{
  "d_model": 448,
  "d_mlp": 1792,
  "vocab_size": 18373,
  "norm": "layernorm",
  "attn_scale": 0.125,
  "init_std_qkv": 0.037,
  "init_std_o": 0.0,
  "lr_mult_o": 3.0,
  "grad_clip": 1.0,
  "warmup_steps": 200,
  "schedule": "wsd"
}
MLP neurons of a small language model. Each row is named by its layer, matrix (up: input weights; down: output weights) and neuron, and shows model dimensions 160-287. Each number is 500 + 25 x the weight over its row's rms, rounded and kept within 0 to 999. Numbers have three digits each.
Before each neuron's rows, "fires before" lists the tokens most often just after its 100 highest values on Wikipedia text that the model never trained on; "fires on" lists the tokens most often at its 100 highest values on Wikipedia text that the model never trained on.

fires before: "2", "1"
fires on: " ", "-"
L6.up1784:460515485453459458475469514510476493514481484471499481512469488519488488498488514472496495472529468469496488495478489478490463521527526545511495479529492516463523459516524465486552492461471522510440514524502462520520502467544510490497484497549538495488543487482469519468496476513539500478505480483517506480463520494491523497498467479495487507504501547523485507516512527528491490521483
L6.down1784:526452463550546441500471516491531479508485477513525498514503458470509484488503542495511538517499521527514489481537558499506504470543478498546514512519489507501492508522507515494503500460502500475503509499490481498483535484535477467537501506513536521512471509506456541509552478506513496500447497472525478484525529456473533436497490500468485466465503506535517527505535466522499522504517

fires before: "2", "1", "8", "5", "4", "0"
fires on: " ", "1", " Army", " to", "6"
L5.up668:513492507510510454513489496486560500492545492478439484482491483469425459497500520529451518499489481537502510533484447510488541502494542523489515498485485517528473483480520504523472472529535497493509502534499506532506549509535486544521509489473494529520498451511488534503470483496520527526481462504508496509491471438499483462500548522478493474489535478534526529461487534467546442462517
L5.down668:524482548478512482514516490516530478494490485497511532493472460505487436502537493535503467490519514499507483499495495538531514491525549455505484473523496515524471540508472451512513525491489504462504525475509527504453490473513518541467485489489504489479525469521524433504472482517562557488473484547467501504483519487497510500474464489528453488459572506486504503482502507510489457515477

fires before: " |", "1", "0", "4"
fires on: " ", "0", "1", "3", " +"
L6.up446:550499473476530512436482513510526516512486479515561485503497480503526508483492524473484461482525473455548497531502474510510526542485480552485519506533488460476507519473469473502529501497466507468487472527544502505493481514436463476510499454543512513493550496504479459522481496472458525514483510550492487505473518500509474514460471481499516495437510555476532515519525486481512520519513
L6.down446:524519489447516461497469520463447520522478518476467482494481509507503499519491481444503500494540457480516478506491495524508483489516481504514539499504510460501502477471468576506468517502477518482545498518483522498532536482540494463475461505507453499502509532512477465521513468488503508525520489464477479549514497511532485525532544510467531521480513508479456460459508521507510513529527

fires before: "\n", "°", "9", "1", "-", "7"
fires on: " =", "6", "8", "1", "0", "9"
L6.up1486:508542469492481493542481454519493550497528557496472484512496480503496466484512480513478497463506531521501508505509509535497504471507529508519477486504522506435477543516512463493490525512482548494493504515498546522499498457494485494485517487492447475490499503498434482478499487528518483480452474529498511492521496511493509483523530528504489467502507485487518505501507490502505529493477
L6.down1486:486494446487480512468522507526480447480527483494522515539462507514497510485538518528468498501537473468557484510500490523512489502505436533493512490532499487449507502489515468481476464487496536488531500502500494530527523508510515550482509518545511515490512546513480544494544506471455481482488519461519445501568528478495524531473516473443528477468530489501495476513507488545516525499482

fires before: "\n", " ", " |", " —", " +", "0"
fires on: " |", "1", " "
L6.up1725:533508519470505504511489468528511500518557516487521554502505454494481516498480465497466503496523506474521500552498489511486545477484493533489504464453471495534471471498497502484491472511492490501515442537544504491505527540483469499521501491506502516526473495478521472477499543495481468510498557507504534508525488522502478515490485463495480503573533476453466486533468469500493488465520
L6.down1725:503478554446509510444504497523525488521508528557527488528500452519461490498481524561466520538483530439473489496509459451484502476488494501516540501503486542497494512558551485469529532482521465507565514470532508483509509490498457455548457510498487521521478459487496484516468500514498494498509536509496495499499485485520497496479515517490479523525527520492503466501486480543479466541541

fires before: "\n", " ", " —;", " |", " —"
fires on: " |", " ", ";", "ot"
L5.up1465:512547504471518417530502480526467482520458447500556495495521457496482498460484502489504484538510488484525533531495482498518501485478523503526496530499545503518502547501530501551500500499543492524469511495454486551473507497495499520511526472509504517475466488512512494521476480489523488491514500512543526536509491483468488459494477498529538494537497507540529490541523467481506523492511
L5.down1465:530544505513528487519467496530532470499529472526524506486500495481516503515508526566470525537453490525460499512533493491510500455499484498483526546483493501523491514491463530479574539451503499447534519513483503480465495528511572489497521520470475508494510495542501484484443502491487496479522514543482568520497506500496527495467462517535488527477486523496499521502500504541573482506550

fires before: " |", "7", "-", "0"
fires on: "0", "1", "2", "3", "4"
L5.up744:507466498564530489466492488501441484537529474451484466480531525531479516523520496508495499488470512481514539535493498527457479491536489458477541493500453486514545521487461523536523497480524497499471488500529485562517514507513508473522506526499467505513530540496493479492507539494518511474515491511527494514500494477459496464505500509484475502484518552478495437496520484524478509466475
L5.down744:487482487551488514468503506503457524525545489527525516480464463492503472501467517517438537506487517494508492507510512498510493502470485505515508494491527565491527527511523520515516513525493522502555517484476511471514493484483515489506514548539510475446519502507485481461486458508483495470535498458507480484529496464478551503537502476487510516518485521535511473515533536475485522492509

fires before: "2", "1"
fires on: "–", "-"
L2.up1696:474496522469513499508473533461440525452515515540513505561508494472521507582497497504452541469512491539456489515547515498482515506483475507517498467492501512536470474509497503547512524487504509483521507510482465479466505478466493528436498522518489482563465516499482501497486496477487481522467563531497494527489462525487545516522477506500489511487515538497467499478543478484518537529475
L2.down1696:510495533505506531498446548416443509530498473509475551525468508467492510478468520525493485500507489524502520521565498458492477481512482510468487499489517458480495493559476504519462457492506526477526485496481494492458520476479550520490507496486494478544513507533521491513507496500437505472511518511515505515479486498447468458533523480532513493503485496497440511504480508463504507532496

fires before: ".", "5", "8", "3", "7"
fires on: "5", "8", "3", "7"
L6.up883:484535496496517523497460521469513482499540535492482509481514489490498463467511489464541484522466494506510465513503562478502538484482479477480492491520477482540514441494485478516492563472475486529496475451514529527491488510475473486460479477506491454536480478502473508455504515521496495539503484498483542557502533472481487487525496488515508527532470504515495491535495483475497472580499
L6.down883:471503491561509483464493428415494489537517551515499495519481521487519507509510513482465536483498512467509507556494499490554505534506480537487497481505490464476502491499490482482484517489547487476498512529468488514521541519547529505479493553514462513508506506480491496494496478478494530497506527515507491465497492486544500498471476523485518498452491512487511494514515528490478502513492

fires before: "s", "ah", "I"
fires on: "'", "f", " ", "oll"
L6.up1513:498481482480471503520501473515533527521506489487498549530487505525503443532448489543513506473501469518534542511487542538510488522473490506501466473506445498439496499471521445467495504510502513452484545518441494533506490493499496498524540480486523524517489481497554511505570504524489489519496497508520494494525488515477522517509475523448474471487491492500543492459513502483528481482530
L6.down1513:455554489505484465503494466460451481515522461522503459551486514516493492536543479524456469508450516517508523531456501506525523494490485482516522497469515472443533508504513483476496538518524468486469513525512507511496486507521500507512455505491478490445511506485498495472499503506476548496543523514498497525514495492509478527485558488520501470505512477529475493496502503500489449515445

fires before: "9", "8", "5", "1", "6", "7"
fires on: "1", " ", "9", "3", "5"
L5.up977:474508497507507499534478501475493445503490492456449490463503463491496507502530507488427452481496530524493522555437501493491534460527491484505562479492481490495499544487527533522517482487538511495472528485505533516515488465524511526499498488519494531524507506506488539468490539471509494479482517516487504526455478496493439543483543473472531502488502501504514531540482491510489501492505
L5.down977:454470531536504499485504544485561480525491503464441545485515508485503508444504500491537505513511499497520488507512484474498495500491497453506508490499487516541516508502499506466505507517489513499457521515501549544486473481500477464459463529510528519487502520527503508510434507526492489513481502448521495534507516460530458503503480512507514445507485492483491511501466467487497469515493

fires before: " ", "\n", "0", " —", "3", " +"
fires on: " |", " "
L6.up1152:466513531523559512508512462537485505523506512448493474484522506492516510498509499510527440523499505447452505521524510511468523478493476517552510481485536512505491522516484522480496520509505477488486486505522476499516456470482494488517492500457540497532508513470459539494485556503483497508552483486522538540496506482530495487492503482537502474541527457517509484514526501521532536528459
L6.down1152:534465519506492510513505536563496519442490516524474524496513509504482483503506528567521522486545488517509468482503541470481518482513489461556538492529503538542494479494472501572527502508555496486455454486477480487489543510475517494521468494455514523460484471502516522527492507466465529490494513488524500487495504535513481508440519510499473506464484466490521528502494473459519501463486

fires before: "1", "9", "0", "2", "4", "6"
fires on: "1", "-", "2", " ", "–"
L5.up854:505520491472529518542516518525488517527513521512491516512477473506496501506452536485509542515514479534479495489520507549516481568525526476478475522557481508525470500549460468498525475479525507492498524510497537485466525449495465498526501477467490489500503525487470469482511515493496554508477510554496519482517492502492526508459541485461510515470538501505504471496511537460478501543475
L5.down854:511494464473479479522485496477467482537493529498490528493510506479527529531540480522500510497503483493456536495507545485519500473533473504503497479502490537484475534514525492450482496507524446498505508506494501500493486501477507531506501466466533508499466507486497444429492474493512488450491511518512482541492514493485442505490505458509485464478529467475544476491507483508497496512490

fires before: "1", "2", " the", "3", "8"
fires on: " ", " of"
L2.up1383:500514549531500500542512512503521528518491467534512486496490500536489492519520495505538545498490444523530512511493512478523542449514535513488482497508495479465531515473506483524530504489523490484504553508470495503478551445500527495535485482539522548533540478484506571526501528514491480498477482520566482530481534501490514474501515522526562513480485532566482505474497494491558493487496
L2.down1383:488453526519468467505503482496477494481479431502489518464498504540496522490498512484530528482466481552506493522467456426526475473493509499484487476495487431518519522499540482489495536462513487523489535495496505505469460508496527523511493496540520521543523528473508554476466491473512486479517482474503509500516545516506498484478496480532507468511511500502501523464507499475464491540453

fires before: "|", "\n"
fires on: "\n"
L5.up36:464482494528494476547466501455515495467480486462547511540480507532467504501499508456506478509472480567505518537513504477516514509457526487460523508535484507486468496482500490507487506517519503528487518469477520513512537464426509470509489522476489518493500489484522476463495479504472499536527483520518491481500501444511535488546465493535499497498513491474550534496474531451512503546492
L5.down36:490476545477485514502520567493494529474517508503491506544516539477487500499468503468515498471526503497462490472501464502513520478465540520498454485511495474476507519477466493526464539476487506542486529503469478518499543497473496490494499507500450519522496499456551495577495476531506474476509475524481484473533549471502458507498486495501508500526491497493526547568492503491488510539453

fires before: " ", ".", " (", ")", "°"
fires on: " ft", " mi", " al", "4", ":", " in"
L6.up119:479479495510465461508514510543518495515502497467518493512530522533509521495506491527485484524486528466493522489475470476550490519477493536482493549473505477502496515528508473559476493524487486518490494544465484517472497516453531519497520491496471490473509469517532526487486525525489456543531480501526477520498509491433539487520477474483535514527508499471519525520574510521532478512497
L6.down119:548548480491496488490494494509525521450481470509496530490543485480531533453535502536476492538500503464505485475518520465497550515478490480440517437493540523503497508497485472512521478490488499534479469503444541478526517509526494520503520525522449501513540508535499473497468505521473465511520507485492497495507521489496529446492465483501522506469455524519492465464483486503502493484515

fires before: " ", ")", " (", "})"
fires on: " |", " in", " /", "2", "}", " m"
L6.up1600:520527510543506501487509505511522484525500488457483490494535464491492497520537460455472487511472496490515507494476441468487496492476487499454511493514480482529555505528474518489525542520495488522510487473456519514450452476486503537474521477527516482475515484532501515504545504555490495496452487483494500505472494543473514459492448510488506468490495538491448486507497548497522520500509
L6.down1600:479492536514455527527449515499579508520489474459526512474512499510478524507500478526501497470488525449515491463483451520463501537528484505449455506491508485464505527531457509494492524498463457515498467495494514480512488504502490484483470454503516441504522483472504544493451455486464472531494475495526527478538500498483541543551443500493500497504496541459523477512464526517506533538515

fires before: "s"
fires on: "'", "s", " of"
L6.up1618:515484495545475478501513484453454493455497475498473540547487495510515483520474455542499529498473510520509503523477544513537513490484502551492495468503446538519471492468505500510494495517525517548442509525529501517506510485555513458514555494519490469502516497492523458492509514508509484500515439500485553483495515481499514459482502538487504533480485436502522457487455532481553494509515
L6.down1618:506498499511529534487504533486474472569501469506552488542548503473517476512525486515524499508520514516536486517521499499542516454530524453514518483495534510518519540442527491497513472495495504512506490502531557531484527498468441472504501536490541509454513502487462518498508512503504493519494525484505496489470502481518476535444515494537490514432517500532481552474494484500517474495523

fires before: " |", "0", ";", "1", "\n"
fires on: "0", " ", "1", "Club", " Season"
L5.up1175:469454494452513528549496507499397504491550467511510519497485490488499504486522563519482479469478521540508518510509492535506509520450470507469477497498478514505511471505471485476510469485492513499476485519498474530466566484492543521497496498483442543536537523516503503543517513496513463499516497473522479505510531462504485460471500507495479516497542501521519474522482484473497491489546
L5.down1175:505501517541509520521493487491514525505496476512467496464541510483514514528527485515462499545505492488466462469521503477498518552538503509553456532521467530499503457521472488482513511542449496487476519505506510463449501499495509513497530472514460483489479504482504507460459537500536530501510510480460523473505514542512480514525546523522510503485513460495520532474464560525488499506528

fires before: "0", "2", "1", "9", "7"
fires on: "0", "2", " ", "9", "1", "7"
L6.up433:483490489541523494511500512511546493492512527459492539514518514502499461557529555474504469477488478543485475508515508479500502510516521501514482488509494464512481500487535544491499527497482482497472469472480487553555472500496501512521478445529507496509501517478479556482481500512489519501481501462453527530494498475490462521503513493557490482489492503518449443520496485452495474516470
L6.down433:491506492506499496507502504520486501546485485511468513488456525476510515514500513504519473514482524544508556516511514448509502500528472483511534506487501511504471477513490471490506503482516483478521540462483556526544489441435485486536532489476459501493489502477490525486475486485508485495527546473524541509528475510469478471477504522501541538539487499477490484548497468487494480467493

fires before: "\n", " "
fires on: " |"
L6.up1679:526451478492537487484498492524482525553489502522526483518518498489520458476577492498446529554501486466463516473523518475564491480496489525494474509536522492507487515509468512495528476529536507504493501456526482527494485475509481470496461475493508497498494528524524528477490471515522465498499526487529516522484515486557479447487467500550471456532489503510543461541474461487517539485483
L6.down1679:559555509475509523496517478516488507464472512513468497454490473478475491511472513515542524526527552478458491501459535498512460507492521512507477529481524564476495489521496498473519502496492488483490512494495503492467497485488503519482484551462504474499497458519489481464519473487460511457517509534532495501475469485518496496504509467525485472547481510491524552508545485509489525529486

fires before: " ", " the", "3"
fires on: " to", " –", "–", " and", "-", " until"
L6.up1355:525470508502503532495481508516483482532478512461486533477501529514504490512496488515476499563467489547511491468483504572492519523504456509469498486523499518464475482496516481537495501523484485491473509539480473483467524492498486452476524479508497511524523509503511538444460516485494497519488416476562499553514521519503555521477490485482500542501458514494546544475513510499489521495496
L6.down1355:507484522484526564516482499501506527507474521480527515514515530545489505482525491507513497528540526486514493475554524514468501549447492494515464519482485485524464473471443454501526498527490500491493469509497491494525498543505519516528485458483462499504494483508511488511512519474469508524453516483517467487475506525493530469502505511506459546501481450528527465522519493490506518487527

fires before: "1", "3", "5", "7", "2", "9"
fires on: "."
L5.up425:498519511489533548495514554532531503472508535485465478483507486513512520478505475496496497539484504498494519502483503536531498526518493504491520507509500501532488519529492483465487503487500554503477498476495500479496475481507503481497481490469490489543511488501489508506529449508488477491495509486525509540471508481503512447503522532506546499517529505511493490496488517516474491532476
L5.down425:465515520511488557498506482535460480511481474535494518529516495537522475554486503467511512499475478487528503493473507533505510470517536464496463504519517497500521507519549497513497517478476552486500529496474446476517498491485497521490465523491471507478482533473425462506485508535490487511504483500511486544512488463490517509446482501483507471509482470475468488519510529524514534509478

fires before: "ig", "um", "ay", "aved"
fires on: " Gr", " gr", "tr"
L5.up945:489468544507549535514499502495474540477503475530486509493536490498485530512500542529483484545539469516488529468513472495531513478508504478473473504515484508516489470504551458482505502530501473494515531489524456473522467476520475515500507481502497518520447489491527458514463525531456533473505476488484497504516474478480493460494508451494467541498493547505515514545528507459459501503516
L5.down945:530448523519519458485495509458445486471503488502513502505529505448470494493522483479484500501552458509484527538490498460530521476460525520502549528509467463485462487516533521550507515507532502491527514474517443428506487486512476557483477472485529476491468519501473483503490506509496527479542492535502477514489532457525465473498483508504525494438505536529530476549537520491477443484500

fires before: " ", "8", "1", "4", "3"
fires on: " |", " ", ".", " of", ","
L6.up1261:530474459496503506485472464561469468515489537473501517524504503477520522496468476518483470455504456519505513517499484518477474498482497480439556463492498473518548496522508482477507520480505542502494475482491500517503532506520474507511522484502507485456540513469504502468505531483510469506467496502519484486530496444517521510468504557473500520515501477490508528524492513494519524494517
L6.down1261:510508479517492516463472516494509474504478521539517490442495464513467478516508472459534488495515543463537503472479533531508521510484466481458491508489494487520523512509509464523476501491525483504497439560525491511539509525490458528510486476535516499478488484513524477506484495529541501467464466517495493511542507496490524491482475466505467497482484515526485506501532471513494503532499

fires before: "1", "3", "2", "4", "7", "5"
fires on: " ", "s"
L6.up1387:504506490522496514524531504461508515514530478510514504468500491468504507499495468513545494498513498502476513534485505523518473527481506516485506521519483479519479503520518503476497484460520469441470527496492498515509509468488518523438495503473499481446513459538517541520516498488496475531509496496454482475521414515530489507521490524497466478521518529474524533511478507516515491477509
L6.down1387:467458531484461482516478523469496502477550489504517518494485516505522462453511483524504483472542467442507525537435516539500509491499515514489528527462499461499531515501508490523511470504494487509508507479455489498513468455501504459501505498518531454480521500493512512490512506483519562509505489511455557492487503511498484528492427491516481505528487556510494510531511462500492475480482

fires before: "|", "\n", "-"
fires on: "\n"
L6.up1340:465511479502434494501481520485487497477536509448571502550512540517474515493496472462532496529521511516477479532491489517537507497489536503458523489506499519515507483510458484509488497506517516530514474521483515502444517485469479462519531464543485528524476496474508528457550500525481492512549493504518489536488486497507482493495444503501532526498491505511557490492477493482549506520473
L6.down1340:505484541462469530475494518492516520509509504483505525505511510480483523478478486505484487483493460505439479540507480487515519529461503505445518483489527493470506471502437448510490517512526530512517488564477473520473456471496468531506495475454491499511481489468519515549523484544477505542477512522521553478516520532438469509541482499527503533506455506469481540551486513504507480533514

fires before: "s", " |", ";"
fires on: "'", "0", "ar", "1", ".", "y"
L6.up1213:527482529524509504479547473512496548512519511502488508480507516493495506521499522485499493505549495500499487540522513488493530477534477519468479467528493507455541500533513494462588485488527505500475503481507489519497504522501503497494455524486468508477499492483494448508481466495478503463509494476534514467514494496499543449475511492497494486499516529493501494513491497481492497436516
L6.down1213:523523519505533503471493488538485464468491484513496510471478480492484520475512519541436487512426512517510501491529477492507485483507516487464515472472551515549505515487507486485500469504480520521502524557512531459504516490485495481479563512497506497492534511485514510520485497483468520519507490507456499457522518494517498511496507500484495506515483481498454504546476494499474470488472

fires before: "1", "2", "5", "s", " the"
fires on: " ", " in", " to", "1", "z", " the"
L6.up1636:446502555528504495487508520563504480506514451485513530538460571509493506532500488495519461506478511502490539490531494526509446460529484523525511461526488497519489501493492491503551496534510498511487535428484491522458506500512526525424504495489520505509481563509491543484497505471494507472516515476472510530454478479506467567522513515463524511496528520526475531479524504535506512509507
L6.down1636:489484493506542485483500517521461490497518493504500514474511533482512493517486496492488494506489543454492512500480476458508463521556518539479475493472533519492559534513452489451518494532480494471431548543510503505481502515522485501443471509481506517517500526503502473486468454505507526495488505457514475511483452533511507497501484515484549467479507488517500494511468524488511507476503

fires before: " |", "0", "1", "3", "land"
fires on: "0", " ", "1", "2", "l"
L6.up905:488450522473498510525491503480503476469500522539499508498519486458504460460473527508471517493515442494494530502526594519490499488489476499489472542492507502509465485481516497473494512509528489493494523511523518516499527468486539502502516511474495496495490525546476497502535532489475490502492536508517550501506520473506462521486465473510509481491487452486555482494521502508517465482485
L6.down905:447512531471506489519532524494449498536531509532445479503473511509457510469484505495521489517481506505489515491498543494515545471487474495522483434503518532525514537482516497527524496502523499527500466488506467492556465530503544510514499515475542482487476542500524481496470512562523545516469472494522481481497504496502456495521512510476520486513495461542502499479519527518524472534529

fires before: "1", "2", "7", "3", "6", "4"
fires on: " (", "^{", " "
L6.up990:497531560509483496482483498486445514514465473467477472516473511472548489489489498486499482506464469459477529500549507514495488473470473511495495508515544493484460533489490520452508507472499513478484529507503487569494462464486526545529510503503538503538505480507517482483491479541551486480529464521507474455494506484539489494513523455480507447517471461507503489500480486492515504488539
L6.down990:469488512547448487493488585542485487453491508503496491467491494488530458483486492485518510560523494516487493516487490502482546503547520482573496486486534462480482533515499519491514497504457516479480557567511491523529512498498505545528462496471537510536480523460491534489494519467527567499475474538523477510485515565517476539506512504515457480451518506503522478493497518490490493517535

fires before: "\n", " "
fires on: " |", " of"
L6.up1306:490477468502513514465503560456496503522488518488474510520548515484509481465493456510507510534490463512495481508510507518519466487504534493514450517541483515465495471491510473518479480531489519499500492497503479526496477504506485453488502498478510515528486545506536500505500500536466483508481520506453509509485505517526485475521500495534455491506500485529580481484494499488502510500503
L6.down1306:514554516496503512486535489491492524468470476525475522462533494478494486515444481480522460506502515510518461493509529505502514522496468498473495522529495514448486507525524474529479523519469487481488527504482481510457523502485518518486501502450459495492491480484509501483514477528449515453501513467525516506471519499501522495447475477539480508513508511512519556466475542466537479531498

fires before: "1", "2", "4", " ", "8"
fires on: " ", "-", "."
L6.up645:449509497486455489495491502471511479518500445484516457445519541508511484505486532484495438550539482455516480515490492510503509487499511533508520531480492499468501471484521484466501530524482474453518491507508506501474545511558517515473485474500549520460539475486480493473520514484518511514528489521518512520488469517502484515462499502510491475505519530508498521488487539487498508482520
L6.down645:476476519482517477508513509451495491537500434506523499528492483522486487501504520472488511489537516499475517491488477511510516468510504446490538476488465463527502499536493500548458510486492488508513471512505488532530489524474501507456501503491492491557472521514521510575535426494477512517480500491513493491514490542509507556470453541490504506507505484498455535460528518455491464505477

fires before: " ", "9", "2", "6", "7"
fires on: ":", "3", ".", "4", " |", " ."
L5.up678:498551501538468500508539463506482529500476503521511523485516515461525518488534507496489489475469493486502511475482467483515469502499454518481537499526513476532498492535503517493492497457535481504488502512510510506460526540529494544502474474489511500521540482507474517494517510486542508580480513466486505483464510471510496462477443474479522525532549481489533510454525505505512477465480
L5.down678:589506485495489484544483471474500508519484478519491495472526506514465538523483484467435501504468488503512507482458511506511500507511454500428537522491465521521519522505499507502495521491516503483484500506479492481514536578511533558473498482518472486474524517512514505538512508487461481528479474506489491522499512468506521483474531506458509500518497545484526497502541548507496442508516

fires before: " "
fires on: "|"
L6.up1623:509477584518500523469505502495512464540508514539517566533529482469495507547537513521487466449485511504524444480495484518480483532474520497507503513510499501515511538500489539480503540490500488492483456516530483448482477527495473492490490517461527513525513531516491515487483482519476506554485453535487528548511458515537522503472456516476471485522522516500500490467483527492501483503505
L6.down1623:509498459471525506486487527516490507524466463482487508498482523505502502487516516532512485545522523527538478501507492490538510492491494513478475515522493500492496480509508517498490522495511513464498506515531489477495489497517487467503506546548500461459482487524499469533492458486491524449500493527532494540501494515477467506533478529514489515534535521507533492493498513518534476518505

fires before: "|", "-", "\n"
fires on: "\n", " (", " by"
L5.up742:494464475536424479492472456456485483519482482496496499509541492506481493523492457505565492473472515518530479528528483483480502521483469486486523477500494517461463491468534494477472523515558497496497515504469474476466511446464453485517511482486517529488482460487500472500490477528492467496477500477505476491505529465529490501483476488483489474530527476490564527457491507478555499518523
L5.down742:501508517475476484500517536486527507486520491504477477503524476451488513513469520511489482464518545510504453469470515533533509463474489525478464473532506528480505513481488528514476542517508505502510547501467482467508485493512491479509505486481489510496455480466495533496488446564496500478481522501448502503500479457477478490472468513509485487510488535506542506481504476513512486505458

fires before: " ", "\n", "4", " −", " +"
fires on: " |", " N", " (", " +"
L5.up1208:511490529545502507496531476494511526532507469496474492437493490485545486472449449524539477507447528452495488529493514509492506462478490492562534505519474500495494499496497456506514471463549512485516494458469469485455510465515539519508503511533488495512555514497508491496466517527502512499488527510510481464513510486505515482481473486530519449495515537506469466495521498491538492557486
L5.down1208:500511473486484529494514472541506507506508521505465462513510521502568516518469513468550484471433524494537489496501489478481543505518513532465543506537483500508498450455522488490487494487505496501544542464499452472519475473479507549477499481439504479496496478515478552527450505536534529484496473515531482540501521519475494515500485545517494470490474524485522494510477537505507518524521

fires before: "ig", "um", "he", "aved"
fires on: " Gr", " '", " gr"
L2.up892:561480519509509477538534525460500508458491461489473481538521491509458524522488505504491456511510490518525494502557529481484505486488525488514485486532507484461507503502534503514486516494477503503458536492489512517546542512485508511513503516528501513512455454498506514481491534519500518545489515466498488495522482512494507485532467507519530496513525494460543536536476569495513490463458
L2.down892:555479488475505488515512493475508486470493435491489515497500511495466480448471501512470503518514495481515513479550496479519533510522536508524511486481518461480500445483487503492489498490463517540518559478528512454536528482497451519516463500477500489495473484530551509553474528450472491502517544468503470485508502529487493481491486496547508518501496534491536482532508534491466508469468

fires before: " ", " (", ")"
fires on: " ft", " in", " mi", " am", " cm"
L6.up1772:528519500530467501497515507570508516530514490494521489476494507535491502520488451467539520480512481468477504513474470514516449522476501493484502484499506477519537488473528516519516521514504518525481519478458471469489481450472477489526494518499486449510514512507523494483456521501456460517542532514481524473513538490530515550512498548508533460496488516511508488526504591478523483535482
L6.down1772:513512487536465509502470497505518520537529479475434485501506493534466551486525538474455496503495480499505467498443537466445512516538496497499499499523496520433481487527545455466467477489478526490466548511525514498464501514503481521481487504497540490500486512509507499513456471512476468530485464481473472568490512500497540480506491506482478538494513550499523446491509520491483520545493

fires before: "\n", "-"
fires on: "\n"
L5.up709:447498478487520550487474536507546523495475465498541469538511505493463505469522487458522509553470494494546479469526501472505514529480528458435531508542482552518482523524524472492488481503528496522530470502441479516452513442474511469522512529528522484534510487476538532500499500567474515549480506508550485505518509513479528495568486536488477502468496499524548495480470489464516521550541
L5.down709:475480503500449506493484509480488511506513511517531537524515532471492542494487503494508477525491471518469487498539455474525496529481517506457516487456478521497509529501472506516471498495528487519495552488473488531489510490463512503533512487489493496478489516496534504525531480529468492508516473505478488515515539506443480508518491519531476503510492490485517513491486481490535504478500